config.yaml
vocab_size: 4096
norm_place: "pre"
attn_scale: 0.125
bias: "none"
tie_embeddings: false
init: "uniform"
init_std_up: 0.0304
lr: 0.00727
lr_mult_o: 3.0
train_tokens: 208000000
MLP neurons of a small language model. Each row is named by its layer, matrix (up: input weights) and neuron, and shows model dimensions 16-111. Each number is 500 + 50 x the weight over its row's rms, rounded and kept within 0 to 999. Numbers have three digits each.
After each neuron's rows, "fires on" lists the tokens most often at its 100 highest values on Wikipedia text that the model never trained on.

L2.up283:520577463484550464488517544393483488483480496562565499439438576463617550488482574483451556524546456521537406506420441477435558529469518500440576409463493521496411537557465562538533621560399493497404561477531428619549442546483527500534470530471421469474495440474542469558649587533490561470
fires on: "\" ", "- ", "H", "R", "Res", "on "

L3.up31:465467486482482523507490398526577525531489599488592533611510512491542526483529507573447455510461507529593505514508446598464424534465383495419534604460549480533487541467479595482449431518343524432401441518506485524441542572489475571468599496587446506456527561551511543473498522413496515435
fires on: "• ", "\n\n", "me", "min", "V ", ") "

L2.up1004:446587447491508397513472462543541477481484484503462462497426452534597528528530481530541456538588482538513521514437433512469493571483522493389519555463429564472579545529470436590548560483482539574484538490553502476546580603479454525462552429613441489373471594609455443534558517428525507462
fires on: "res", "Res", "Championships ", "fec"

L3.up872:472528498508548570460426489483575593472511478479452491440444551493360492497532448569446554501529446486507507597504486484462447451472466536544549551515483507443501460520535488567543479505502498479516397556474420521496490459453482508495497544504497465586515504429484477528471609512547625541
fires on: "play", "be", "Co", "L ", "wi"

L2.up107:513505463407550534441485394398457477529560430620608546564557611509512465458447528490493514475463497464518461545480442475401447489475595424469478454499482503552475472561415538487568454494475475508470522560484485488443479496414480442447536482478421516436474559549516514536497458569525497532
fires on: "– ", "place ", "- ", "career", "hold ", "ath"

L3.up402:438504554443469520538585567463459536482461523489442593592450469535591505502523578468545428459548515458548500586558564479598548461484446511426539516480435478481481447497475511408451457367552633484484561534431511541486471477569575382560447552482486448521532542512387578541543572537475466476
fires on: "Sy", "Ass", "Pr", "hy", "Pro", "ass"

L5.up584:425501387450476415511546576549493485522479478488552473412460620512497547484465504526471624493471421522483500472422533430411555498502479584380520465539538491615431472495560530529552533437458403480464403410553437579435586568572486507635476440547529458531494489509484515545507481450412577492
fires on: "t", "on ", "un", "pl"

L2.up428:446504507433469469422429487525550567496411508448509591544586476587513504441479477564537484468416511583498535527524551467548558527415481544511445581507491511549591422472599557436549410596447442420489633543497476511458428406505530518508502496504453494397407491467521525539457461529469479513
fires on: "comm", "Te", "New ", "Mus", "Red ", "″"

L3.up761:565533546545529538508536475509582523478527483462515579540499591499444503596433409536561518429511481459563517528448465535479559509531584395454528470601489501599457507565467648469520547529551524426438526517465459539490507504525513549550565455519442506476511398554502453470467452551523546476
fires on: "pro", "appro", "descri", "suc"

L2.up776:442426458518595462507527466496578490515441560461496469454495521558463436566605562451549533476477466536541560545363544436436475548481544465593467519532540461473570490507499501501556455449571437433471527503467580484504509527495505490560470527477459459492508480517550489567546539552475486602
fires on: "; ", ": ", "for ", "– ", "a "

L5.up934:429532532502466480480512522561491548486505554447466437525512509504425466560504540489442521548570534522563514431528586458426423497495449540529509517603520473426449431514535457501475473610518494483469543507535473409501496432577453418497371589422549472502441545492500476419520527484566546484
fires on: "b", "b ", "Gre", "gre", "on "

L5.up916:407534530503430528456550488524555466454509509495573533487527424481550613558508478608545392472474556571517486515492503493522543553506505517507451474461431482528512464454529567474539515491373472469510492476523532429474490539506434444458402495413481552505356491441451475538413494447584561507
fires on: "′", "which ", "ext", "sec", "Sc", "tak"

L5.up425:589530457510438438527519617519457492485544459534565453472460503482426426404533527469552498475579505524482539504429552575512485478542469482567447496469478494577507519561560503388509486493357477470527489521522547534531453492441574485540489559439494541464509518451543454507506591368525521425
fires on: ", ", "to ", "on ", "that "

L5.up685:477523521449559572586559471477478499469451445557524461493488599542531577564541640486524511525468567503503528469515444566514449447417404473489434506504412476495498524485511551424523508553494517539560499569487446461410578570481541578516473545538457496478522460453506554456585560501450551503
fires on: "th", "g", "(", "Th", "ath"

L3.up85:508529506501537514495500377544570539499436526551546512604511515518443489434543477535437494485510481492489506546473396588445552545550469495553541540535556439451572515498464503488449468564539549521482477590556548488577477539442569507340511494539498567531398562524489488445493468381448455492
fires on: "\n\n", "oute ", "sq "

L2.up24:407477458452538409440588424549470490552526575400412520577516414488551598487475560549418575469505427530631508474483477475476529514482520551531457538518425478552548542556432486513516436482513542452504400495510577544483486527569471452421423600565520455576441462491539532473347540556508361496
fires on: "ist", "old", "de", "ment", "Win ", "ever"

L3.up889:490494568496480550446439504543569486523472433388567377521586490532491591504395554472503623562452451470518428432541518437566449468448469516537474444556443498485499412582535526492545486458554478564413440447494533572453508498537498407538481517509569507517551494438577472589482444560404625463
fires on: "For", "ure", "cont", "There ", "Hear", "there "

L3.up831:406410599532503487461464586568469583470487572560529502522415428531488557520484557439496475509532478397529465499511622479537511491450546571461498551520596496553511519492535441455530418495527456495600513458445430430513509490538433499483457523495495408557554464503358462511477549569448625522
fires on: "• ", "family ", "name ", "position ", "fem", "family"

L2.up933:543551491541518548519487482491530596549552568539481513529413517560399503476536604429548547454530480515492475655511403591437504453492528426578437538495488585575527457536431544431453545514512543401489530542533551499463511468487506446423508564517477438563519522438493524528493527565521517475
fires on: "member ", "bro", "Member ", "ret", "ority ", "co"

L2.up53:516559553471458353525541510467584571486444515423493415441488451473443427471547388441473555483510466482577512515532510533435537442527481471452566530550562547485527480477455516473577518469629446542515459485480520563482500463581455464480607499481540390632472507469580517481551405563558399455
fires on: "Gold ", "Early ", "late ", "football", "Games ", "cap"

L2.up532:509496487428503472470441541539491462519518437517534541497519474488456466496464492482567480484535499401502548502581563516524626548500587487403510573449562391608473504517577531422562489533492455478632479459649516485501487509522475503531553416508421512520485571462535524503525511496453550488
fires on: "born ", "ative ", "language ", ";"

L3.up820:565441535482516530503550498510524508442437505493463515507462564506532449501501510500572501410517460664550542579434399481467484569483525503525497510504482471491402573492468433547469487618491479537497556518491500486456522556551498442431551535493530552516435552499439458460503559439428530506
fires on: "high", "comple", "new", "San ", "earli", "Jan"

L2.up438:477522665458535388455588472416424532571482547446555520530535551540517467377536471511526552572572500520464513511561547525500589505564477409469497536509428593491501518545439620462512462511472582417534386591515446526455497427512559512482419495442561447509460551501525511510461525422466457536
fires on: "between ", "both ", "pec", "different ", "mater", "Europ"

L2.up495:554419519523538459473633466528584498498452464498492538541538518495453482567563499484503492402476477504572558608600415535394507538507539522499418485511509507504618439516438464506419431507550554490572507592424512526498530470455559535446517432580497520561565548532396472552495476532507389512
fires on: "and ", "– ", "^{", "′", "based ", "em"

L2.up161:499444535499571500523474365542472396451459565516457506477519544474478515527424602467481515610526467477544480504526502532515506546491563653476518587550478490514516530331597453430441453537523487418543465548477511481562455577389494479499462444544452545419532487441527500528551507458574507488
fires on: "iv", "miss", "buil", "Str", "Sw", "pol"

L3.up974:471498421579458464480469584480519548449455506467486465581501450515467617619480500414536559446468451482433474513508547555503420520484466486489548515528547496567542437591532516500513567405497459421454487462488460511539542567542527404505521530552498549450438483447464525605541363517491566441
fires on: "ex", "Ex", "comm", "back", "Tour"

L3.up111:523480552548490449554499516437462589560505444488522459436484452530502483399453462613465568513521433550467523510595465531537448473552490589496425570571465508440556536490567557590568472456423431526494451461466409452544471536489488490530499442449544429463570499484526459529444583452563512510
fires on: "; ", "| ", "Apps ", "\n", "play", "way "

L5.up614:446512510476523507547511483543401467433538548533509525568431597514606531533517521509465509548497478541478466490539500564602483572485418408521457662492518397400518508501492392492450521440552445553552491550534431523478437428496526520504519568495520555506468553523459501478429547429527558543
fires on: "V", "ph", "Bol", "univers"

L5.up457:514466455551526508477483494515539518494384513420529525430479474531408492521543457451534554475537521497440422466450542515476539479485538514492447507483497516555504482514575672475547506642420554589494548498518548541365415581493516572468532462452392484438494501520531488529385432542501531494
fires on: "s", "on ", "p", "1", "at ", "in "

L5.up667:396572513459432535409481458579531577528482449521501509455495336589650560491390541424516462539534468489532527518410548477438554534558555479477567435514505509588396537526557475506544423509495543498503483452481446572510496502382510537490526503528451454523496574528567526489511497567524519443
fires on: "– ", "9", "A ", "1 ", "7", "3 "

L5.up378:528610539562510454425553541537516490490502584548591570479401500535525446524603537445457550456550414459475463572558473592541497517431463563480458464482478425466524545463465502520491584481448492399619467505473481519474505532521472585513431546501509462391555544448445486570502425493576508615
fires on: ". ", "ing ", "Location", "ation", "in "

L3.up763:540560509526580517556532454507487430545525497518530500480498492471453440516555502415469495586419472526550608562564488555440502552526508601485498442543490443513476488518459485480466525539586522528413431511501516515520460531529572561521572506495416570448392509484500518512519489479621446502
fires on: ". ", "– ", "): "

L2.up655:439446518588596419553454407537441515419376543404531484440541437489494504534451524588479576496488477476553452534427478502455475597510482525580455568541495486480484487480521492443506495446521470412477505533425546425496436404598505515494484455610464588436556416500481460561453436574513563473
fires on: "z", "ov", "pol"

L5.up241:459518441434486378549517541575513553539458576436462478559527457484456561472487549569575586584537580609498511490390539530548450443471416488540547493497458500526537436532566460557561455488501542548491562426572499577517545521483473405468526432457500549449508463481587456513573475500554406490
fires on: "ly ", "in ", "'", "also ", "son "

L2.up834:544378440510414506504495459535475628479476506492491528486534487541498527556487422523484602565495344490578533461470518542416524510495580533547592468508513482531443460504530560442446448435522483478551469551615485425455462502584495534496462417487602575559542435533525487531529537525492653486
fires on: "erg", "compos", "air", "consist", "ste", "ys"

L2.up406:499531526508450638546530434430475456488515564547508524513383549477401471482472474530485547480614511487527554545530574519500499525492480528497491481520469524538441470439479531416524404506512460477468486567490509477591450513478544484619469538488493457467498546557489476502557554445479435461
fires on: "pre", "Sy", "Pre", "Ad", "I"

L2.up483:428543483473495490466555562582485462521549501601516507528536461510570457629513567430543584562490534484584562509465441542473513396425478438477364501524502544542448515549489576479430539512468592464477614506425539519424481480426536516538484402648460496441474574451440440530513461560474493553
fires on: "born ", "== ", "(", "is ", "2", "3"

L5.up920:352468572393423508449487488588502488476543480461545469478505523588439632523489554561500555503490457555486460478507508520511500482458481477494502508559438474583469550496507501424641567570503360462500449554501530498583412579519515483477459457430448522441468395476495488474519542473399559418
fires on: "- ", ": ", "such ", "p", "'"

L5.up1:483514575421532373435508539505407511407483422479414486537457548555505476624438432520514487506521450442537468458476436486408414450568497507416577563528534528469517521398486545525468442478489491513480462561402480562462547561506482508490479509463492461517512479511518491542554522594494492470
fires on: "as ", "/ ", "/", "or ", "2"

L2.up361:445531461449455520447498512448484541500439527509531524501477541472521523486444530501449454517434517480477516530477547558476569467523542542532531573472521417524503508525512582488578480540397587384470485479526526583530451528457585513508462470581528438503495451502399568533593568617507514526
fires on: "Az", "U", "played ", "football", "run ", "eng"

L5.up319:557501503545559542383596564525501491502562378444512464488405421530406447547529482541528411502497606474542480508524435511579476476631531481593412571520378471482496529378484430541473547470522520444509498558476573514529485471526506484554420578497437474458538442550482459446496535512508401496
fires on: "of ", "(", "as", "and ", "s ", "fer"

L3.up157:475539501582600434408483463484472422421505615569517524492478467477418545545449437581457473430554412543387477502491438505421472594502537443585525546502546449413546482486450575474568485441466469459491497621468533521504487487494509431488431513561402429537447455506537426470492532465563526492
fires on: ") ", "- ", "• ", "x", "cast"

L5.up37:440484477594548579552417521511482469525426497443553482503504489553481472458547457441649556533474416463453591441516529616479397514493452506472519477490448479457609389486544497480392488480639504564511469481500550639566468482514435487525580495457487514464433537399488488524502547435490476473
fires on: "el", "or", ": ", "ail", "in ", "ach"

L3.up942:520556506459411538522502473517564482517472512538493426521460573569447555484443461469608516522502462417521601504499511498463476420463487413441493413516497476512570600512455503566559571456460470530479482461529443542558438567534422489541491540495485602526464560572446482541562486536500507538
fires on: "the", "00", "ES", "atic", "Phil", "Texas "

L3.up642:459527551529469555521521516365568529476509487512491463438399512568505542451534445522521474492557519488463492481471428622566499450514525505549565436516453633488490586484531577486608399482444442407564480489553501418563492557483432465519477525480497487515584421484542558570604502464524355514
fires on: "des", "ent", "sm", "Sm", "\n\n", "|"

L2.up457:504526454562462544534470517560514482489484527540524555520579543574487566465503530418490501483443411528529524543494499416466660470436537495437479454600444500477464478443441437445388452524564529598489545590585453531494501442487503441392548489575507496483560493508446535511551468478501323369
fires on: "ro", "^{", "Gre"

L2.up714:477497505512397592452524517473552512434564524491471428542533444564470448504390489642474463680550438471477390482484544476516467489442523427565507429577521507503524572535567485560490528511433629525487368418562417516517586463444474498452573518452493613488562580498484477504459522467505544496
fires on: "us", "there ", "There ", "ra", "descri", "= "

L2.up264:512425445465430456556461505535447456574534487449535513581438491521561506532456440578485504605482445536467491523516471451533459477546494476468471509540583481533472470505485535531431552548499529427546554584553543531461440491604550546477548456421591439496519395491573448514497542506464480472
fires on: "eg", "km", "gl", "mi"

L2.up804:494427494530479450566416558591497441540448478381641425443405476521519449462474542526519570506451428567456494487523611525555399531517458504474485495495444584568555609502421518581485570484578496552539464535614467451567553559526526562534460523619482452502571513434504407447571489490457458437
fires on: "vis", "res", "Res", "help", "atis"

L2.up344:552531442487536507571431464576522451510463565439559511515428550518532568489538515516464559501521431546469488510531504565470475535487530539493516482495447468446463499550502464486596436549547505429460460471534498538509590588563500474458430476480495554550415477469494478490604509448510473443
fires on: "expl", "high", "coll", "occ", "rem", "ing "

L3.up375:480553482498522553501461422523494486492617520492495511481592555640515441514561483490535418447401473532553597499533410499475501503533595505488485501551462530418503419597606426567521527482460531512541420517462454594508501475436564455552432509511520513515492395503482534508529500563504521575
fires on: "be", "Gen", "Be", "les", "play", "– "

L2.up846:503536471405591507511518624516416436544491492554498557566465532488487474603550582454434475440497493510479525518501538602491453485568561509461526486531472511519501462604498443518428471592502453500464511462523450589461460374517454493430421530497488522516454392488500492556521521547464470508
fires on: "such ", "inc", "186", "Mass", "181"

L3.up695:463558463496504561562498508496443528658439540564465444564556511539573413465498590453557526520455456528531458538581503501517499556546415430485552419585487477533439558437533502416427587477593515534498414485475452500470447544448503556453447552411531552496474564441571551537500491440496499507
fires on: "sing", "(", ":", "\n\n", ". ", "single "

L5.up143:470479485425555610409439478523371503507552532533527520453509409500582490481577407458487527430519510515569463446448503419492539503462539553594566544407537503516569596476509417485490419447539545483573478481453510503477500563519575507507550486586459499517414575584470564509469458550448522539
fires on: "1", "-", "2", "ic", "ti", "2 "

L3.up120:441601449483521527451565525481458545476492529532505448553496539547497486499558441443522423507577506560472457536481590493453510573497404515505624481530570500562471532471481477497519409443437467594497430477593484412473480524508432483428497472560460438605531433516434504530481578542467498549
fires on: "military ", "tural ", "Early ", "gradu", "contr", "administr"

L3.up420:630492618459464507503552536554553519546556571615593517565529482571419554472508534519502407421520514487566481584442519560589445433414526553521499494462420564527436527472553511629578470518492563410410463503465525399553518580556500504504512539457438446502590518491513538501400459460569530443
fires on: "• ", ",", "univers", "===", "100"

L2.up669:433452456492450468520537475448456455523468545501540413546499448569461444509557501433411575614482447577564586490536524472352601405475530467522467568480536501525485467440496566401520484521558527485450560554538555455471428528456492468441523503461517428520584537600550471516445463503524553540
fires on: "voc", "Rec", "consist", "July ", "compos", "Total"

L5.up590:483495480437485471437554465520413483571499462479443458431476471483467479486550409478488529526503484557421509453610575427464436472444532513480470518519513569404550431578494505525474586571541567436453451467620509450577465468498465456595474456536506397529476429472446512553396483528477521424
fires on: "I", "b", "Li", "de"

L3.up837:465538472549456594587512416486500454549568564546491520440589519540558514533512592458507485519536485490489549441412472521637523403519444408473559508556507442486512475542465493467501481491439519473469441517504512527547438474490469458415500558530513566480406509589502510506490510471415580552
fires on: "would ", "may ", "has ", "—", "announced ", "– "

L3.up738:570462518530550490509472519491514474495429488519466517513486471545472491486450415517483417552442486502470444481448462533467461535482632528541519546501463508568574518554518499575492482437478622503578380478529487428511490567472475535650516507477511486493414499480509488495435534433553572519
fires on: "/ ", "played ", "medal ", "scored ", "| ", "election"

L2.up636:481451446504624515514520527505428491533513518468489520502507502460577411567436524433499503502500456601571442543545530475470560460477570533480503450405528431548414576565501494526450541520480495495491512593465463512394520557607399488501511523459549572417522515566451473443568410462501517575
fires on: "Di", "Time ", "Her", "condi", "fi"

L5.up921:598422445396521506446552633480437543529501484513463429554551498524421394476582445570446466543553503496539547406537476557471493453497606515525556503517453451511591491501477424484522524482575478418548477583436484474562514399508439491440377478489492544545396520699607416461502546553461540538
fires on: "of ", "est "

L3.up985:511454523603514542543502561527472455591572460477530498568497504538443456514590607429438582505520477475504576558507486469551487450446520473573445546483428472556466515567448504493437551417541505521545581491412486566549466530551533555473478578535434485416483513478497490537430525554588357473
fires on: "ren", "% ", "200", "GE", "189"

L5.up641:514480527424507418475531563463544453482520536493512562389513497526430449472586556492548369532549494610415518497485547453519480511374513585529484546575477490473482550544542496441479449538490414521505496517511531465600468548454443507551531485522477435437453456514496472523445520555466448465
fires on: "th", "on ", "comp", "d", "trans"

L5.up805:523627590473509434490561498465487537526574461563538487482405553546590546535521555458558559515498439442510511436427444414463522526519486513510545479497467436601511566497513482433507520562428605442565510499489539481451482574516535571520533504527487528470520547560509563512507559564437408565
fires on: "(", "1", "th", "2", "5", "| "

L5.up332:528446440504538509561528544461503511461421470502512427516413480508457458506500551394477467427494497468516608559546563518423589481558527486522453425511507447535490499470514532519495445525488443492531485439508476518524528490424502518609538461477504567576494459523515451517595566504554476511
fires on: ": ", "; ", "he ", "she "

L3.up644:538459512480466469541484541582440428464495502495522624470535506427566458516631497409500539515491432565496478557533489482458481571530549526549484436562569486532467533409593434464532478514471498506439570484488578480515435554489484505531550448561498514489474512481550432474506548452593413508
fires on: "re", "- ", "mov", "Rel", "agre"

L5.up502:561461414490494519486489462544412527621459491518431476603541522528413533578542558478502459457518443562514415524418489444453532481502492491565609473502500474557378395524488448468576510427526474507488485534514482468477458502500591439535574476553490459445500586508547487422616457471443511461
fires on: "re", "pro", "pre", "bl", "reas"

L2.up309:492527589477563571441542475564467445439490486482526442532451442557481535533498526585546491531487528497477594569436570557530462389449500413536458452519502554494488520470574453515476556420507519494404517451514474444575503541592447532496456427493460476445565497613504484466500494461542513474
fires on: "more ", "Pr", "most ", "King "

L5.up836:482571427454387453621567454570466364521484407481509504475512472536463488629525580529606538468474443462415520508525439555495503485520475526464438494466470444512469462437501455496471500549437501509490423505580514471532461558500453504563507555541430571525515515521452511454558505463517482444
fires on: "comp", "pris", "av", "cont", "enc", "ub"

L3.up815:532444586490486482429416414518558549515531455549561439460426453425417460563610560477535552468597496450452566582458499607504520632508482516525456458484471478507457434502418537443489441475491526456478420545511510547572493509525635529518559461477459545573494559632509458562514493498482550475
fires on: "hy", "Sy", "sy", "ary", "ü", "oute "

L3.up686:525502601444544506527487538535528486510522488478467378547488448423563538445484411620515392535610475500489481578507565476464487497526533538578539487471490513549526511544525457475605488489505467542626501452537463488482509568439528489492485494456487513493507512533489440530581535488558454629
fires on: "U", "ur", "first ", "0 ", "football", "$"

L2.up496:511453557528502506530469586444505461518594485575580496550514504540377475487505351516491405477493506415525540603506536462553574398471510493524422578444440492561471511553495517496570533527513535506535493492462442429557480577602513430508607566553532439510567486429543532544514492422488494498
fires on: "• ", "District ", "He ", "% ", ",", "at "

L2.up26:546529541460508591511661377500427544442498485548398459405500433528487492467527511612512530434510457496513507552485524548533639481429483498509444545503493438520483451516431444443482473402520452458491459499470485459426485511564454467519466486572460462456530489561448567468494468417510472439
fires on: "pre", "non", "World ", "Pre", "national ", "sq "

L2.up452:450505472519500479506492443537429501448413493417595455505497510501497543508455554576499460445508505514493508563423402585549534555439514515585537544535617508590452489572512473484437486512452522422525562540428474469445505504591510449499502437544491502509558402458485445553455497572407531443
fires on: "z", "\n  ", "aj", "iz"

L5.up75:518609531452532506475442637485563439429471554539447480602489461445610566460535474385519571433421484398597595551413488509454423499464554555551444453500516528463570462520513593484475493479547507492560452509477484462453533477500530486518427555582565422540466543493427527563476502608564622523
fires on: "–", "over "

L2.up409:549504526553544534488339471484599536503514599552568499477406508453500461481513512430471548469556475459473540536494468450528492506535515487517540494539453455406492584524421513502465526460562561548521465525505569562547430492528491459481587467555498502494549563591507558478574430422508419508
fires on: "00 ", "0 ", "sq ", "26 ", "46 ", "two "

L5.up210:398536537562476558455466511474469461486538541532439539451434456537490469447536520560464461480518482541510529427429432629482455448418443545458526600483605429561566497445545484463457536520480540474481411523581496559434529468471441530549433596508439494500473553492593452400553496429555539576
fires on: "| ", "the ", "ri", "or", "s ", "The "

L2.up875:520441502544545496468544540564577507475551499495434481495471613446455456515543471485611461469554485489461437540507524598416462516509488422420483553549446489573458504463403412463543552438614562522490455561537507393574490502477403503467481471444493488476506397495559501508510517382554529455
fires on: "inn", "unn", "app", "Ab", "Turn", "agg"

L2.up879:558399564464582606487385469587409508494404544509608434460459515528538459434480446621442523476489521468453523458469552513464511551446563485533484569480540506596588479544514532561620492502534542522508335477537497462499512506533502489465502520507501560521473501459513436506482493559573454538
fires on: "played ", "Col", "amp", "medal ", "U", "/ "

L2.up514:580405489495567543405403499547464546546495505504524452506496434475600534504565586553379540501516492504553489510536499492540448424455589376565405535529425496462481451444506537500505484478461460427479504552540495455632483510497462438539505524604480485462450427585565462544457435450491459510
fires on: "is ", "over ", "in", "man", "he"

L3.up578:479595432475568468481465514487496436483472528535500486487551409520484472582540492500448522499476489511421494461533510498480484519527577516539478508534473500562466460535478518438490401501542501490573436542494462358502399455483485523488547473409556544510522522525514507468521500588416394529
fires on: "ers ", "Championships ", "points ", "place ", "medal ", "ference "

L2.up641:526448460442551483441472484512517471575510531570617481543430437512449506552531553428426525566548452595445521465508421496563438527565503386497544461496459433525423500520470459527429481512642565481448518527395496574509476490499614512503468558401557508488420512485542551570547521493507432507
fires on: "– ", "called ", "syn", "per", "pur", "- "

L2.up360:518505439462497551457641526470442477517476491481533489588501516524619452527582483425451530417526468563495489523518467542533602533513464485459503565501586444556455523432439489496471449441587533551493481495494487440521576469522549531517487581532472413570461581570519525512494560452453539553
fires on: "tural ", "military ", "International ", "African ", "political ", "ivil "

L2.up488:562570412454600612528437539528465411477532553471470497537552439459458466383524524460550526413517479486553528575529522491439476522473422388550475461483460455471461565583510440506465536459490670515492477467487443397458462498499465442579525502444460517463435432529447498526522464407556531429
fires on: "rem", "contr", "ext", "inj", "trav", "aut"

L3.up20:483493404554573486593488503498438567435513539465498509486477536511569509563510583569448476501491496475582524450418425494523513436529454399437507412544473490455541484436508499448508598485519548434441503515474514565487448384470459396426457566517486502461562458490459472500496547534444564533
fires on: "ft ", "days ", "times ", "mi ", "died ", "just "

L5.up139:478523515447532513495502529460509482549480563495431527501468614565604515409489516487470507387444503453388536533419499591467487564520513562463514508487507451544494389508522508570516462441382467591431527396426491455540483440528488510608522487524571551494469575558580465536522479510491500445
fires on: "os ", ".", "io ", "ed ", "s ", "es "

L3.up818:530510526562556511477423576459511491587536453504548453461460435454471549414575576570535453510512436484590471537526512529500489505547589505536503574463489506526510511520470535461576526430544509497441436509487458438467478461531513423508483545452521473464448479546519471429494496413487584504
fires on: "/ ", "ear", "U", "cour"

L5.up596:520491571589452479434482597466521516505514520484522550504504521577527529462484394436597530537499474521440548554534491559544535521503435524537501402480506521477520556477468507368550512435538492474513496451443404452499507552552532463501545456599518483586531481514499483479499524472404471419
fires on: "sp", "that ", "eb", "ro", "t", "199"

L5.up50:506548424413449598560483405415492391534553462549488568558571556529441439456567537495468564602487511438551605628538552449450399516493560445563540464518503507530513498495499523590451464410521559509430494548580445569544557491503427533455460492548383523545503540448538518526541507373444494472
fires on: "Cl", ". ", "us", "tr", "as", "or"

L3.up689:468503461518535590530558501515466474521564564454483422547567442398472481460467597464489503592450506380457451481579461495508479348501413485501524508543461458464429475526530418513494490535503531441574463457442424524463618529474571493561468571578569623516596480531507398509503541526430491471
fires on: "It ", "there ", "Wh", "There ", "However", "Cr"

L3.up510:479567443632529477482559411509491490491453542482490544490493472530441504603446441633480565499484530583613502516461483479519480497541453511494400603501564587444506477587503465484418514459544508404498581522465550504471423533454463448500465535481474463460543513510654470431485541532535500488
fires on: "pp", "ed", "most ", "ans", "ss"

L2.up513:469417520519427426537571428514522572591413513545574491610524483516486480546418631512488458488515436499529499477477513476471510594498495611439516506442561567535518593440406503487548422573481523458462398596493474481418475505428463483418435500519493431474462507453511502513444478525463433553
fires on: "tem", "The", "Mon", "Go", "ip", "em"

L2.up723:438478409583509533492506554546475570533431526442507523500431473526465486535355454410432437492472491384465514462502539497517464454516561425505484421470547534507553539458606559478586546444464487532492485531591499543497531478525515477554356550559515521474500486493519525436469415509497485555
fires on: "made ", "Pr", "Qu", "field ", "named ", "Texas "

L5.up862:490521493426522483494534518490362554531564567516500384560514500453346581561512457511468445569499537485479432513504451507514571572488520507427540532539519447499488436482421495518517457575500394477478580575481485441535486450513519563457488535556499518569465565509428467473557642485454567422
fires on: "\n\n", "sub", "Sub", "ob", "ro"

L2.up601:480563477512487476521459493477484501467481467534607426443426511505551478504544573418471523516482404491505547523506457571390494477578462393452430531450496520564409503457576541489418510506442497536507449514353452547453554490405557584503564436482433484387540411509535416533523480500441438432
fires on: ", ", "N ", "E ", "#", "E", "("

L2.up290:481526546541591460496540452448515595514526533466541477504551498479595541492456353422455521494511445425510506451442419484507447514373472485464533421502442550535510523392600606600500520475502532541593552523546428554514510556498448541473528519469468524492515585525518499568531482449519577463
fires on: "| ", "é", "als ", "Votes "